config.yaml
n_layer: 15
d_model: 192
n_head: 3
n_kv_head: 3
head_dim: 64
d_mlp: 512
vocab_size: 7637
activation: "swiglu"
norm: "rmsnorm"
norm_place: "pre"
norm_eps: 1e-05
positions: "rope"
rope_base: 10000.0
rope_fraction: 1.0
qk_norm: false
attn_scale: 0.125
bias: "none"
tie_embeddings: false
parallel_block: false
init: "trunc"
init_std_qkv: 0.0467
init_std_o: 0.0
init_std_up: 0.0467
init_std_down: 0.0
optimizer: "muon_variant"
lr: 0.00912
lr_mult_o: 3.0
beta1: 0.9
lr_head: 0.00414
grad_clip: 1.0
warmup_steps: 200
schedule: "wsd"
decay_fraction: 0.389
decay_shape: "linear"
final_lr_fraction: 0.0
batch_tokens: 16384
seq_len: 1024
doc_mask: true
train_tokens: 150000000
steps: 9156
dataset: "wikipedia_en"
MLP neurons of a small language model. Each row is named by its layer, matrix (down: output weights) and neuron, and shows model dimensions 0-191. Each number is 500 + 25 x the weight over its row's rms, rounded and kept within 0 to 999. Numbers have three digits each. A neuron's up and down rows have the sign that makes its largest values positive.
A block is one neuron, or neurons of one layer that tend to fire together. After each block is what it responds to, as a language model described it from the Wikipedia text at the highest values.

L4.down46:485503466506516495520493501501525478492500495486474491450452482534476521471463518500438522503507492508492487510505509516478484527487471479506510463402505492522492488462551508501539507515490501499516515489519444506526502498515460519461490518501454486486515492513477500505514516460513538514497481482492517477484533519474489514545487548520515518490465498496518509465485504534508507498567537502470475476469487517483528493467507488506509545514489498501475525508503535563502529549505491508518501457523498536514446514505472505509473460508499567521529536505471469479548478508458495522
L4.down71:502498498520452495553501491482496486509500487514498493496498510557549538502528537514482481479501538514518508554472459496506515500455507505438512494479502517520518496478497492460509497422499469511472467467495479508507482501526517484495534495484545492530470475515534464528509493488468467535494530508508504536513486489476492480505525494496482457514475503500513501459503500524497509456459485491523544452496527495474495500517531510466523530505486474446516470520470519521535464466540506455475524499514497496518507550464507503446468487521514499524469532537512513534472548525505526531
L4.down179:475495455484518523481526477486524496486478488482500466475506490469489511508508496473467488449488490527511505509503425562522494538506522508484514485554490510507490517484502472497483470517531517454486511504501489495522520459524486514446478510524485516523474509503469487470515474513524456571488519524526494523511472468534502477442530484498499492492463531528504508513475509479512501530502513507516493555439482484423486523535518475498469503534516489514494484460498510484523514466487470509501501489506506530511528504469555483474488509510518493561478565508505521510516489477470509536
L4.down201:477478482519510498482539550505490498504506521510538490523519499485521460527515487499470530504493518524522507509485480466451529521539467472484521500474510524511535506515547465533529498547465483474515489470489496491465490499477532504523484534516482484496478483526499479504488528470484519523467464479484506486527523519513450532494520495523466526482525507464485497471503554487504520511451497483528484459497483464427510462475463469552516486493475517443536490493490547503494496537558517506548483516511500487466484514485526481488462472497454532481484460514489513528538473504496526509
L4.down238:446510525492509498525535481528529547502517527528498499474483460490528503485482509503458509432496498508492542466479489471495474475491483524494517464444509526493541500479552481503482479516501497517499505520495479530463530488473521483472459466473504505530482483550529494454492505494472481569557485502446462471509509489511460502487512486530510500492534501480516504496519459487483503523495466486475530519480504480464523483532522520498514479522461501535527522514464507527514483487484526488550496524453501514511533486510527481521463468509493456511531525525488453461502508488529469493
L4.down329:548500487488530508507479497541522491499482444513474478494528505506511516490496469502506464523522491507468523482535535512540519493570465522495518489521483534556483517495537541512489501509552537507482394496458504484439484503492502540509504493513476492511514517506477513486482469499519506532490512482526459509458512499508499442482479463484524501494490512457500454502519493504494545512489458497511513504468506517480539478497537503506480436525501502485504492512465515492537514479525544523508480474473485515493520496528513509487471488461488535473513557533505511468503514497503482505
L4.down366:442499491492519492523508494515514489466518506500521477472523501462469450521443466492451468524479519482526494496512489528507533504513541526505467500471550519489506516465481483507505493518514513498510505518513488461501500521505479475511484490502517536464453525535544522526442490497489492548467509457507488437514452534494476465524492526495477489555567469499488503453497468501535519482462491482516515508467539509509544485487512514525490485566518522482515524490529507488531504507503503514493527499464469479491482491522506516488501475539452474525502490516470509461482498504455474510
L4.down423:505508511492514525531482531499537476471523471522492493491533495508466533500492468511509465505484480487504493505502513534505526495536470481528546473484558522493511549474509520467459489493486515483478469499485459530505455517492499554543473496479467518551472475478474489524499487494535505513485492509522490487500504461479496448526498485537535543506511498513446494495468533497530526453456533469469525496461480492485517495530521525495555492516492505449528506555444501481485502552481522544505469528482505504502533523512511491487482519450509490506520498474512523453492497500491501548
Compass directions, often the second piece after a split-off first letter (E-ast, W-est, south), plus other mid-word fragments like Dav-is, Jav-elin, pre-st-igious.

L3.down15:508503487487501546522550466487472491452504463510545491494519489484534529508486544491522510515513527479506495530514498546493504529514523493532537521501463523481488534478445479487522493439498487483509538451486515507515500487532506486537510511466548526489506496510533499491505472527514511468490479503501497504538495508538467522514483486496516447457488539501514503487501508531507538543518517470508504526527492534497533497444493493501508493498489470532550495511475489478528458495540499519497520531479464472438520475511478550477506490566490465471501511491530562512502488492511475461
L3.down149:506510509503475499509488509482516454495497495506532467512516465497509515507450518482476519502491497468535510538513470484450509495496500503514528503555469501488503483510487519512490486491460497522463497482447510515494485518494507496511530553478500532513478519492505452529497548542496520507478517531523498479458528467504520451494471499496514511482482556543482534490550525541495550486521483462529514548463538500471512477487515475516488554513504513514488507522447455478468504472536488514463445497445507516474524469499505495465515526495503457571505507529501497506491471510476505531
L3.down174:489488503487463486513499455493510531522521527552494479498494488516482459501503465468515501495465481480493474525527534493533458531455512513470516487524486458507467469496479516500472508507484486496509504466511481480500504514512491452504533493527486496525511500482516480538511521523462473502539515542526499528492506461470504485515504502497488505516460498513454519472518531526508502513512493537507478484513498488479479458489512515472515488548525500497517491506515452453476553501551502523448477497489452498508515560539459480523513494507450480571520484494525582505510501459450520511
L3.down239:513541479520491504492492509519498481477494464468473447474491475491536519492470526484516527487485511476504517490470464437459483522470508497501521474476479491470504475466546530526471514478486495470504488510506491473528522491490476524512513477455553521487474497449484535490498499541476516514461515540482512474490487505505508486535481540552530513501507532501523512526534478508502504540508530452475491498450532493485510513556450509455485505486519496513536515463481495549499505427494501466450503541511507462481547502489557497505530512504537487498490489506494499483513484509500532519
L3.down300:508467499521495509469491502483466461494527491480511507512511513495491507497445559508496533539467492491522523530463496518502481494474506534537519485543458526526499537496495503438516527492461534508496524495535540517516512469513516501452496494477535528498528484527469435487486503531472480475475482539518480505519483475517494501492478480496511496497492512511483534531489510494481499478482514525450505481505536482494527460491519507500471481488513472535522571536451492488491472481477498504474519511534532496524577503453491480472525527520487556511493506524466495457484527523488548495
L3.down364:517468500519496533504520477557507508472507503496492480507524472481469491512466527475528495488502479490452559546527500513501467537496487495530510477524490483495502434493509515475470508497510535502475478499509538552504501479482475529566541498514465525493496529462517489567505495511481534506470526519536461538467515478548509490481513501533500532504486494534490480544517520452516462516484508474465514490506503476493456440500474478499516536510502495527486536492504475495504502508532496527466504474497529511485512503536463482494484503529442545496522509503511491507470525497512565522
L3.down392:511518564521465495510517455422476503488547510506484482466485521496500515521477521521480514519522541471556521505463489476494463500477486461542500525542478531512492493496461495512497456489524513504502498498519484509496488508564514491509510540509511525497438480470467490460477533501505531492500468473504499522499489398535501484498512532485509487505496503470497506478560526473476509495491542491475477525476494541476520494524524488533455495473484523443521511499465496484517517532498538480513498518493496511500499524491527504506458500498494467547475487507525531477490517497505494498
L3.down492:515530488501511483492555482552500515514536492553517557504521483490472522507503459512513509519514469533490521525522509502502489474524470508511488520494530514510487482454527515513450474467499528507514494491516518465488516565473521531493515520444520470489507477468482458511494498499464490480478525514484485466516480449483550503499505531496504505470516527476502512463541512496469501479510516502550481517541495479464484497480494509481471532482504532514490507488509531480473471472498529473467510499459505535435519457443497534457520482507441529549527478496467501522515485523506509506
Colons inside times and scores, ordinal suffixes after digits, and trailing digits in tables or lists, e.g. 2:21:54, 106th, Fourth, .598.

L2.down327:465528510545502470518485481493495518461531479528474492473471488490522535461520541526476512461495486524489477506518473511497511523482455463438511515523513501517519497458497522497480477463482485525499494506483464451472541453529501501520502482465498485501471477466486516508516477473533490496532507472523496498499501433496512547458478488480496527520474544493534520485485486481504523484506448481485538495462532505484487511540522529476523513504477485433539500507461505508524489476498510500529508476489538509503496551469488519436501538494553488528524541523509540498524519500509489484
Compass words such as north, South, West and western in geography text, as in "bounded to the north", "northwest coast"; also some name-starting pieces like Ar(menia), Red.

L2.down163:508484512495474483564494530512551519526494514520529491499507529466511495460488520470492481472468511506514506508485486504506510559510555507476504502508497522439491474475531504500542476500534517483473501498513481490491495503485484509517546511490538528474471506471514446515482477494520495549456550488520508489522523476493481486457471551513521514491535509518469504473466510498543506520459538498509454532493452455520487487485505447514522542501493486481502513522485504535519544500515463534493505546466539505497448519533505540506493502523468539481491534494470528471500487494474493462
First word of a new sentence or paragraph, mostly prepositions like During, In, For, Following; also weakly the word piece Fre in Freeman and FreeCAD.

L4.down13:471486557523493493487477504502511471513476475524512472478510449515500534477511462493497520508493504530462540478514502467500469501518484512537428483503470517514551496467517474524478466519534529503511514507456481527530482546484508504471500466477527508510494504492469466506481507497507489524495532519496504490537539506534533476475486503515451530528459521501501493489495446510471525529500508473486530454511496494515471484472497488527522472480476444523460487550478453520526511548553527486486477510495533494539518497499522516458498468484511477502517516529521525504513493503531539560
L4.down28:500504513514433495508498510496522435516507540466498452545519492501503513536529476488463477520474476447473505526537513523479481474509562555525500515527518498478459483465484529516529503514499491494488487471496454509496516466458482447509495487486476463464520547525453486502500476494516526533479460515518483499510476484478529499518493478497474526506495487504487475517554494470485468489484542520479490483503524496521525518527482486547453501501455483484513459510506553482559505487487515528481480462527469516442507487489512507518506466505497502527507518469499495523470496514483507520
L4.down52:491499515502480500509544495484490501511494490491516454502476529528504543494474467545505510500545502512508494488495478485506538523512497499492477532581550493526504492465481521513503489564486515536470522460428486538483488535518516504508505530472511487531507478484513490491516485488519477502503493494452492511545505491535482512473518467578500467520527531464511493444483487480491506509475487466455525501492515529494476532477520483444539506518493486525486473448513521529479503497522453508494506475522476516520521521511498480479494532482554527483484485491500457537493467549500507522
L4.down54:520470523503498493485523493542511533517509519506463468507491522485516478530520449510506527474475465513518449486535501554485509460533481506525509470508541525511494539486500459554485479472489474470512522512472484500490487525476497465515533529477496455512512481532511468518483482486515519486501482483521499518497517447478446590538524527461494490510510512498472489489506495434498470476429519523490542477483527500522454501530511498495517511494507489513500515488531482479512541519457471490526535500503517499503537492532522524513510490489466476487550505514510514495512468510485483451
L4.down125:509498481495503510532468469528547452537509538487486493527491514527483511564473527526496481484506494472506491486526500511506513497523527513487508519494493512469499476522449486486504455505483481510518496521439504501497501512486513480506515492478460446488499496549465530502527505485506513449447487461500534467526524457541480491490464528525512486510481507476528543571506490480535504508446538524490510502497501532500509495520515486503468468489465490542545498530500473540512535488468524505484503477472484463504504460483478502480495484509510461507474517435479491495516494532520440459
L4.down292:504514498505486453498471504512529531539454501493494478492514448520536474526536517511521524492473536516518467485460511520491503546448515467516493493576512469496473476436457533477560499487493516495507487469493466484481514538490474517502502524502500471496501519499506497517485507485450490512476460526501511499504526519481482467525511488518531522444469485484525465497482517471497533514495528546464507539471493519421482487503519524513535495475478500470490487523502519487543520525476501482523509490481470518489502495497503461482455499514476454500518455501449531531517511516495519497
L4.down442:503515523487525521494496497472466507530525508489505462489481517470512508525499465506506519538490518492461507501503540531418546497466487500516518515497507508487517481504536487479507505475542505513521476470468500479495474495489472498500555556543512483541532515490456498490519422466488487511522496532532536541464483518483478505483464480486489505476471514471504539512492503506493548513473491502509500499501485552515465527511477527495530514504482484489482485526495514482501526458467502526523545509526498522559525464483511549489434521509475489451480484485465470543487521499506488535
L4.down460:498503506518505497523534515509513487540505490505538497548499493467540498513470525521553462489478506512488507449521478520521535545516471509483498467541527522469507465512503509471495550448519499490476532498475474445518520548515493476483494484488489521528439492496544478494457531511540537496557511498493515460485469505485460514533499521538511516525481501475462499524517493480464488517469519476467480486511486486494503506528558511522514467531487520487501482518513499504513489496578521531472480514487507501523523480475506476531463504517496533539496464497532505493485449508487462514
Modal and auxiliary verbs right after a sentence's subject noun or pronoun, such as may, would, could, can and does; more weakly, closing pieces of split words like -ent, -iver, -rough.

L3.down65:529496500487508514484519484515476468509527522491521477470504518494509515549487498547545472474533499511476495503490484489531506547493562474457513473559458519483484460482455508527457478550541536500521502500490471466489509498493526518487566482513487484481520537494556490491535501491487485512478516481517473480498471474502514529555490534497527458476517532505502450487481528480526492530500504494476529481468511484467476447523490510515486514484537511505494500488518507475505505486538501473454442479492495488508503500513506488526539548503514475558482487530492492536495488528513471462
L3.down196:545514479428485513514512550515511550469495482527524469500486537528503504484488479479490507510507510502477468474509518508500500519484502507496479500499498517478500481464500525555522426485450502518496498518519482503522507489487546499496491498526489432509484484537532463528496473480506469497471529490479509502518525532524515526523500515474530511529512495474518508476477553514462536489507468485494495460493495482513491508535525492475536514480510515499461525480529484485506468508465455463511450515513468479516501531528471477518499475508541475494498535469453530543524491536577471481
L3.down236:493500510509507516540530510457493468482506496483504522473482521474488512507462515466543462426505518508525473527479484480518519522498486471477493532491505514530456530502480479530476441505519495493461477485516470533509533526517527551525511530508500535486515513531495502498521487496530527464495523510483510522505528480527494548422525526486522478509483485539537502449483511572519514473500515486547508517449505441504495490493505490494505468476513491499520537513515545528492467486496514543518452507497478502463533507527477496507495522535514484484481485518521549512530522505499521481
L3.down243:520452502487498495481475508577513532504513513480522503509480485495492481470478480499495483486477539518527500473457470543496470527489520452502518516503484485478493463465560513537514503508518496488482486495506496443513443491481534502531544462527505494507506441483491477543482528440521519562496501488540519499509499501474509458475471515540488509476513513461552541529530507501486503507488523543486541516461509472509521490501553510456482476504453493502466526498503486493510504478530472466486471487525516483497483497512441533474484518495516506497519497505496484477533488517532528497
L3.down269:519573515515506474516502503508530498514485477482507492488473474465473477508447524524544519510524512544523491497514471463489533482497501499504469506505484476480478488483474559519494468506521499463482481490515512494491469492509490526536526507478484521493483487537509484458513539484550499490522534495502494465495477478503481565498501545466505478474540482534473463507509478508493518533485481477500500526530495440528472480491480466503508463520478504510476519447501480484479472474523522488491511536454527482510530537488468511543481487498526479491471508520491491542542519410480482464
L3.down339:459479503466441493518457524489497528508434521515529499537488565449499482442492466494534514497479546489485516470511482475502529514528531494462490452544518509511492459503478489542517527524501461507509506486503516492516517476550523477542472516521521494506488488526526490481519478476540483506480524501529497526529516504515523476528552501513494488457519514507461519476472478509507464551487508497494506493487480458502523459479485503492465509528483499530511505513495492519459497536466444502491526518493507494470470502470525520505480534511512487451491517537462536534511496483475514494
L3.down384:504508477491465515513459469465506523488482524512503507511478545525493482505470515552488485526519536473481533526449449494540497515518546472476520518592504520501489482481463527511519477531511469543501451464513501516499493523527493524491483467491522498538494492454492521493478469520520493529500505521500485458493465523517520485497527507473511467467543495501502505480451468503503498531538468519541488547495456449483501510477502515526481485502458511534469510474479492479506505501514516497528436504482523547511523503512500479492481501490525456498523498497507527447511481483463522518
L3.down398:515472502483494541511522531483478478505493500496502456474473510516508479519482514509501507509467482512490530515522546510512480453497533556528492510531531497515485497501490482471540482489523455525478571504482535465508499515489517518558512480484498566471550444548468496530510482507514496542511537537497479479548540473520526528515487484479516494461524521496509460498534550438486487514498517498495494489520506500462473500506506505538474497475529505506494484466521497485501451520502540518536510471492476502488534544481458507540465488494501542459508481509471522497520494488511524500
Prepositions and connectives opening a new sentence or paragraph, mostly time or circumstance words like Following, During, Despite, After.

L4.down20:474501454468512463543513503480502503547523492524506474504502511525494538486505483493549468502513486524538527548510525502506508510471485443552480526513512500523482464470462528531533481450491480517500538512513475525524483481560535507492519508504487518534457504478495488525531549529479504513468502486504483531548530502496514486479490492516490468515480521498545472495485501516495496501529485531575515512500475486487514489502478522522542483497524528477491494502502506505515492466501468464460491526461526542488504507486501450432518514554477474508480522525502533504451525494519517532
L4.down44:480485531508459498522476519461507479521492506499500466523476520463533473477519527464517489540552530502529503522450512473523509497491539493490483499526535486487448532489487504493517556500475446526513503482538500475522513461501517522554468535524525507476527451508500479516496446507527545495496549516487505497496511529492510497511539480507492487462487491521542491493485544497502508476504479493515465503511501459465490467486496448523488512535483503495501518477480518465504452526501509501514466510455467498471471468483510499470484496476473502469528502510413483552516486514519525478
L4.down112:435472520489483478522484477543537512487480487481517509523515528483514501452500509483498453512449487525502475526485456535496506487462540475516483494482495504495497468438516552520544467506478488517493498531530497436500475478510478483509512498489490525492462467538484466500499499532502500554535524483478468536545485482494520534473484504499510494521536484490520484525452472500487560487474530470509500446488459459435461469489512461500496504507503517523523507506498477531505504522503479489513507489508492520497517480533471450504485553469521486494475487487461508494486491506474512519
L4.down160:500511532490497540523502538485453509486499527526518513507479540477463531471503521520520522505503464474540507479486477536495519517548511488532495499520532491559498517499506498515532500511430520507489519528484522478505538492480518498511476468483524509483471504501481510487476477499480509494497506496483456494564476486482502477478509500516544549555536502454482468541481500510466474494541529510485514517461503485510494482472527531498519520558517516522484452470485522468498482484477470482518486436530524475467506455506475501472463480489491456531480506475528508452524533484543505495
L4.down196:509476504508471509515490517507491470488476512506465484511492527493441528479487496489514517521548502489500521483522526548514474518485499505512528507637503519479478513525512491532500447528495473469526485499495475510508519574467500497494499505485508498518516506486523496528478500483478530502517511484481518524522529450543532503510520532491531499551497479508550493462498475515475491500535498444538513481478536484544549510545495513540469490519516524494531519464498548483486479535511516531493523499480493511482487510475505503495459508483478519504515489507443484484511512524513494515
L4.down261:496452487538468524535524489504496496499500482507498477518482529481553491497506496478491518479518490519527484493539468535505511521514499520502519510602504485471535513518455497511502499481510485493499473514535475528460525504507511520510520507480489512513524513511470480540491472526537478504479484472493485506476495484536540577570503549477511477515492488485468526431496504500530459482481476508515504494464529479511509494502508503530503507495488517536562501508522521557513466555484475515463521496505497497485518544529547494521461505495493518548508514557512506501495490499514523498
L4.down291:542525500500457491530498487538497503539487483521563474464508517565513539497500493524531536468448489500502511513477517541513477494512515549542495542458472503478548483475495504489554463484502497518518533508483504471473505521520483530508442490497503496505490508486448500536499506462507506494460509508532508498501484556518507521510480492493505541520485506496484534533512495492475477511523538519506486497520481509516503503481515537534516474494538499490474495453529465506528488486539541487509481488483491523532502511498434520501455505483558480526532471505517512500559481471497476531
L4.down297:487527475494443492483479481472539511522520496431517483495480492452476505457541526491471531491516538506474516499496493481523518515498485473486528533498495545521491440533479548479532466471469461536520533476502545545478512504472508511506517510489521460514523448458500524479487507522517500513515491502487503510517482472521561497484550489492498500477484488533471448484504489507473509466502529488454502529492531506475512501481483536491521512489477499508519505490468479534506469492489466494495493440518495539536488522519443511516454482502482496499482475535487527483510515552535482499
Temporal subordinators opening a new sentence or paragraph in narrative biographies/histories, such as After, Following, When; also final year digits (196'9').

L3.down34:490505503477525518510519485532491488481474543544513507542502508478529528532467500499485508523491516549503479525523477487504508510498494446423510495504504519498535482509512501481501495512453510483507503494501488480500513446516503506473499516492527524524480491542506491458489504547535494482475503490501523509471505466504511583486517509529503519500523533504479519476490467503519543518460488490514499515474536506505514505484508539490562502511480475473430533528501554483461523476526477498545473518489537508527536505473504495525496515525534464522483555539497525449532466505542527483
L3.down41:484516471488493516482484545483493526483474506491528518516514512473519489475447498506535516521543474467535478472548478530473483477506485477494439482489490542542542521524493523531478522485518460479492507493531480512501469506480526500477483508509470494497484520527508541520514501518546497516485483501528500513518505518457495593583463478497488525527497513561472497485493529487529477522508469497527514505474481513492470518509502527501493528531525479522519508510522564490501530472473503567510475552504496521474533528516520524493517504488479457498490503500476473511482492488523510468
L3.down90:506505497522486552480496498524496486494511521553519509479489500558485521502467470482494475497512519512514482469510511474536509486558503476521541492516470528531445513523540515499466530499511502464541520530525485468490495511517490521478487515473467453531505479511527480455465516513530476536569502502502525498506454503471496518482467479503464522511469474519457468495519522508488480515564468528473494532504496483478500507475468454494495516535500530509518470520533503485485507486530487491499444494490513521512498480492491466477494449547459552511507509470500486526532475549502472509
L3.down118:517464512540521476538493470480531493485479495506501492485532473500513480504539488480503479499486480485485524527505498508507466519503477501516503493527520442494457522507546525524489477504537504516532469547494467518488522530514533513466458465524505480524506496493520491553544521510462532498477472492527476490531517519476484549512480474537477483520469483497474510540537498469462508478503481513509470458485508505493451457533470484471533483514466514494456510491567461515550502456532489462468501468510485459483492480531495484484505507495521501533531526544497443512473511519476499528
L3.down184:505504472481515467495501461490487463504491517546465484528472524512497514512497531482512476501466463530546456531509506538477506501493469523467506460552493480490502500511506528513531522527532459515477513506510481534536501460550471452490516531444529503444529505486497496499479526466546506528508493504500528502531444462458527505475489519513508465504497489497477536507506492456512504522538496507480544479464517479464529521494513463516474477506511493472510503555478452498515509457526530544490498545514511520497527512528522518529489477534463505496498494491523515491481486491536454474
L3.down297:480545548518526481513514501561441506480514500510535523474483497547507482454483513482475494521474459500502483516482502537488521501493539533501502496473509487500515517479499514544473499497523492541517504522505556521510506472474500505471506462487505569471529514469506506525527439515490482454510483510508511526486452472499508503486516496543489500491515508520537513500461465500489510455507508450504498538502477487469496512524502505496487496458535474460473537536469479524472516478504514511493495488506578484497535494488480494502464516482534522541504516511561559494477496530486530499
L3.down368:496531496467495515492494516484463562494495478532499483485453547489514527492508496457554500526474517502527464492463503470526528474477519500516515505430514457527528527494521549571495491489469500521481513517504499514481524478502502528486528470476517514516500500503551500510502480509514501527547521534517476461510519492494546503504534561510519506497508493506509504514471486499554500496560478480505518491500510461487530525516502506479512565510462505518501511542493460474487507541483520502488485472515481494498493482460524506544471487519504483522469509498559499490505484487423516504
L3.down493:485469539460486531447532499563520484471513514501529491515513491488541496487511479530506454482509507527508496472508518532533521492516493517482539497488517484531463498460494465449505530514492531508476486484533533517479476507505519523526504542465492516506491501467470483521482552484513541526562458517521515533515507506521503463491508523505503545516471485482516474502526476476497493480479488505496486525484487495456493508499503499445497431488500463497519509508552464473488471486465522515524480575491508513527571480472507484467481524511515517497493502531498518467524496499455505480
The second fragment of a split word right after its capital first letter, mostly names opening paragraphs, headings or table cells, e.g. R-in-ne, B-ar-wick, D-or-othy.

L3.down33:471434502530516432513486443471495489484484494531501505512505524465466511491470499514507470555506502519470518533529490495520455482486515445477515535471523505483510496506516501540501490512488497493521510514504493498393501475490522540511488533515519530472492475475498495524500463469529513487475520504461479470504543489482494450490491510494487492490560493498535522508453493522510503502538484504497500503491490497554485523481495503451514512540490451483491503510526514522517524478485469525465495478527523500512556480496518481495527510532492505519465539524493501512496528528484452462
L3.down76:474495516489450483519483488502515485491476470474496499477505502478504540501515482482505479508525548481492486542483519488531539502471490476529486550517480498472520510489464478448492488473468502485509454515495482506479565513472487517495515432492510483502508508482490512520569516532533545530476519483487485522487452462482515425482464516485502495516505520495490509511497475530508490455533468522469540484491511515494556482505532501441530511499506501468537502515510516483486536480493532522522484497448515542492509466518487489474442521526493505517508472497526523496495501509449493449
L3.down108:480493483520468481495513516516530495514503546476456448491498483508536506547488485512491495514546493459467537534502512492532499471483442506495453505469478525458523485480468489479502470478559445526527490503515499468460520504501524491505521494526447491468543520489466499502457523512502485484450497491462482481480520502480496557511495498501513468478493500492555507514504537528520493507550502500486501474484476500489478463501474461513538537497530485534524496520493502528559468467509510474517541513518469507478506469487527477466499505503469494535526473458506492524443515504491506478
L3.down125:484485495489515474511502500484441495459494505468512526509521494480510506497499469486522508462511516479485535488515502511483514481462533487494504514465482497510497463510557463473467461511493491439451532507510478477494523559504508536518540456494441511499499466530541411492497508508514529424509491514508479518504490452491508511509483465488531521473528477495478502480492526514514528490501487495503456486482519479480472480484496502504523478521506526510487498550497550448479510512504483523520461480548487517512480491519475479455476504517501483484502511494517482462506478579511488504
L3.down221:502497499502467472536506509500538515495475453505466512507527459494465521507480495483541482495504495489501513528495514508471481504483522494454515497508460493498482534501521514508477480478497516513455532560506483497448518474514510518504498483464514529508522510508479505491470483504499532451448481504485521496471503525519480483498486471493541498492476483476505499500459516533506495439526462514506510491442467492579459468519525505501504476527529472461492502530461490507501464507464514488499476474497515486539453473440499501449497488483448450491513474463534524467492486450465491527
L3.down246:510465535512486491473548488457510472502495508502476481480545504467507510536528483523540527528481536467535477476494488497472491483445498481515535494537501465475491464500480532544515495485480468510500475473468473507489532467493500527578522525509502496488516502498515539524507495499528494462461513574537490532486491501482483473507450500529492528479511485516509541474449501500525507501518509485504541504519514510524470485535480517487521545506494492474536529532504524529479527502458488500539489506558544509534485477501510483500483521503459489482538490516445525473474489518468496508
L3.down388:532473515475513516516493530490512512494479459547504486498476498509510539520495496531472481538508465508518471494469517463518511458450480477526511504513491481505468474525465494488515514493516513523481492421515479512471504484518524495540465488522563487484447462492508482547505514506463529487493496475486508486530504481489515504490473531497489522532491497500504488489519536477497492491514512495493494510495523462477522479476540483513483499534529522425562516496524487487487505516511486504421481494503529535503506428526495489548464534540516531540550513500472515484530494529501488524
L3.down490:504524510477478506507521442496437477541501508492521514513460537541520502541531499499503488541446478526507547445477486510518529485492497527481509524539493505477522460458507507476486508504493506487473457506475478477460513441470508491521533516527511515471518511543457483544480487491509474480511501506485470502492526488488463507492454511517494494486533487480505505538484485454497513473499517541479479503550482536526517498482491499516485504535485437534460522473505538487510499497495484453530499518514561494470474512532537516513524496515523441520509509485507505504521535526524525509
Opening word pieces of longer words split into tokens, mostly con- (con|sequences, con|versation, Con|stabulary), also phot-, cor-, sc-, plus modals like can before be.

L2.down205:493551496520462505516498463464506446504504491510461464514494471468523523499427518477553483526507545486503512529467491500493539486448483465500537487525504500465513489460477485487494505449502536467536533535514514549472507487457495534507534485484541506496495494510494480504466534499472551482465517527528506485456489534490533479571503490517516534519508499533481485505524486486457489515456552486489477529475511472469500522482497505499515496460478483466482528462481463481475481468510488493495519482499496500480546469491474489494514516495503507500486498514501514507476516489531515455
Colons splitting a title from its subtitle in filmography, discography and bibliography tables (Madonna: Unauthorized, XIII: The Conspiracy), plus weaker hits on arts-related nouns like design, production, construction.

L4.down45:504510503484479492453488485495517456460494470506496519520494528532510494521505505509511527499523537461532430489507463448496495520469489521431498496568500506481498473477475498477509506479470462531526486497533455526466458473504496535476525494512513538489475495484561536521492517517509499507490465449547484508504486503472501510517466488527509467490502516464481500444506513479534511512459516485474496477495501494479472510478523502468514529544495508483503474538484470499481544495505466558540477518511489474523431509478513470477501487532505497522514501480493478517523499539485489470
L4.down96:515499523489493500490526487544529476499525506468481522491494501525526468471468481528530517518448533500444489526496497480482519482493493480549555489487472510507513515546540497502535484520497491495483494484541462544503464465511470507536517515516500474508501505482522471518494540470493523558481499511514535513502493507496530480509464455586519536511505490502540483549504528488497520539475514478445477467500508526463516478496520483466463493476526453488508463480521550475551509481499537510517510473486535515520496476454478526502474515523512520499502524480500482498463488509515516531
L4.down132:529499525517502483475511475478523478506501502511481499524444497479521507540484485526478471497468482460519527490522511490494504516505502517506499503553521494558492475479519462466510509496490511550522481487537523496466494463472496525553541486498495512504512544522546501465490500543517492484477517534510490550518490489509517519495469488549484509528505506475533501532486470507537491506447490499469522482516483492476505508477493524480468470565520480550477456493471536528486467506522477473513461533528456489511530546479487464577490483536498555497497507478492500511539501493520524514
L4.down304:506474517523514528516521523481472510533499513487543485477474480455466497509541506546515517511503493486457490495498441484463500521492529495546519517504537496473525495492525533495532507486483500514487533548487479475503470504500505521436515505496509484516469534500522538529491486479472479526466467542422511511489527531517507435481468491489530498503527493478491531522489473491470495541514508467493533539529504498501509496551510475493484483465444508530523523523477508450516469512542480556519510477521507470559506495504490475499512487491474492486489485538479487514535521546488487489
L4.down399:447548490506517541530482494510484499472482517515496524486504473475448460505510513507504522495532477510519493521500469521462475494500483470530490484508503519501541482496480559512493499504493490496535470507510518463499530470528494508481544505500515534472546532507528503508487497483468525487465525510523515447494534466520538507471454461511467501507532537521509490521554490450459530509485525494529469468500479481517457459533487476500460506476494507508489518521462469473529470504484480522486470541499486472459541508442480508476513490504542488560493472534480539461495483488500503503
L4.down418:489539481528492461481485466456503506493497515488450508511524478511483535482516492445501523517487505469527487502504496440493496484528517504501465551502517485537526502476505534534465435473489481484548481487525513502489525478519520488525488503519459451479494483524520558487508536485512462497503484460518477482516509518534465477498487511547492562498464495457513525551501486468485484473480497493489536524500462531458482483505483510493496536502521513491560505524485523505466489505475488531557494516493492525496540455492501526527491462493457467485510481499532499484497502493517547526
L4.down443:548508495503486520516516475519525521479489501531469504511532511533484513502506527510449504489521511495517477522466508462488485518559502525477485466531468487511530494522502497504525435479514508473500451468489468520491527483456458517506520527542518483533498484498485497486479571513515487480502487532537510498492540550457481503558541511512481465540502479465488459483511495439518471497464519506491499483504554467497485466498481490502489502480484471510481504479487467499479563464513531498477521509500507503473474496498464455507499477507528485504553540487487499476461512472501508452
L4.down481:508480488490553461532527492537534516525532502504495508503507508509495474471503493467524497484529521498474534448527508445431446505537522507535530503438507480496532494533507459505525471495490475518509531520531475470492467504494498528502496518479519490538518508482552511471510508456524490479516506474463506505506479505547495483509514555463494537511497517522506530512507485547535502478517500465524504453474507547498521494463447496518461535508522542501498531438472521510470510508494512522500509454504503508529510496499476484511497519525499503507506503521479486473489467476468495561
Second pieces that continue a short split word or number, e.g. "l" in pre-liminary, "ri" in Mar-riage, or colons, periods and st/nd/rd after digits (6:04, 1., 3rd).

L2.down422:498472505510485520457520490497453520513504522506496431518520509468526515528502496489500513489469519521487488479503514508488477476519541450561509524561500544467512442465469484522506557510494461518502494469461524503507565467543500501502540536498488491525496500514470497557531467523532500506497474487510483510474477484525470517475485526481482476458497534496480483473474531491497527496478508530474508485459503519505513514487481514500506518516515480523502473519524568538527492477507470486501532490523542506486503505517533503488503520487507483516506406520487510546512505504472513500
Modal verbs and adverbs right after a subject or comma, just before the main verb, such as may, can, also, not, would.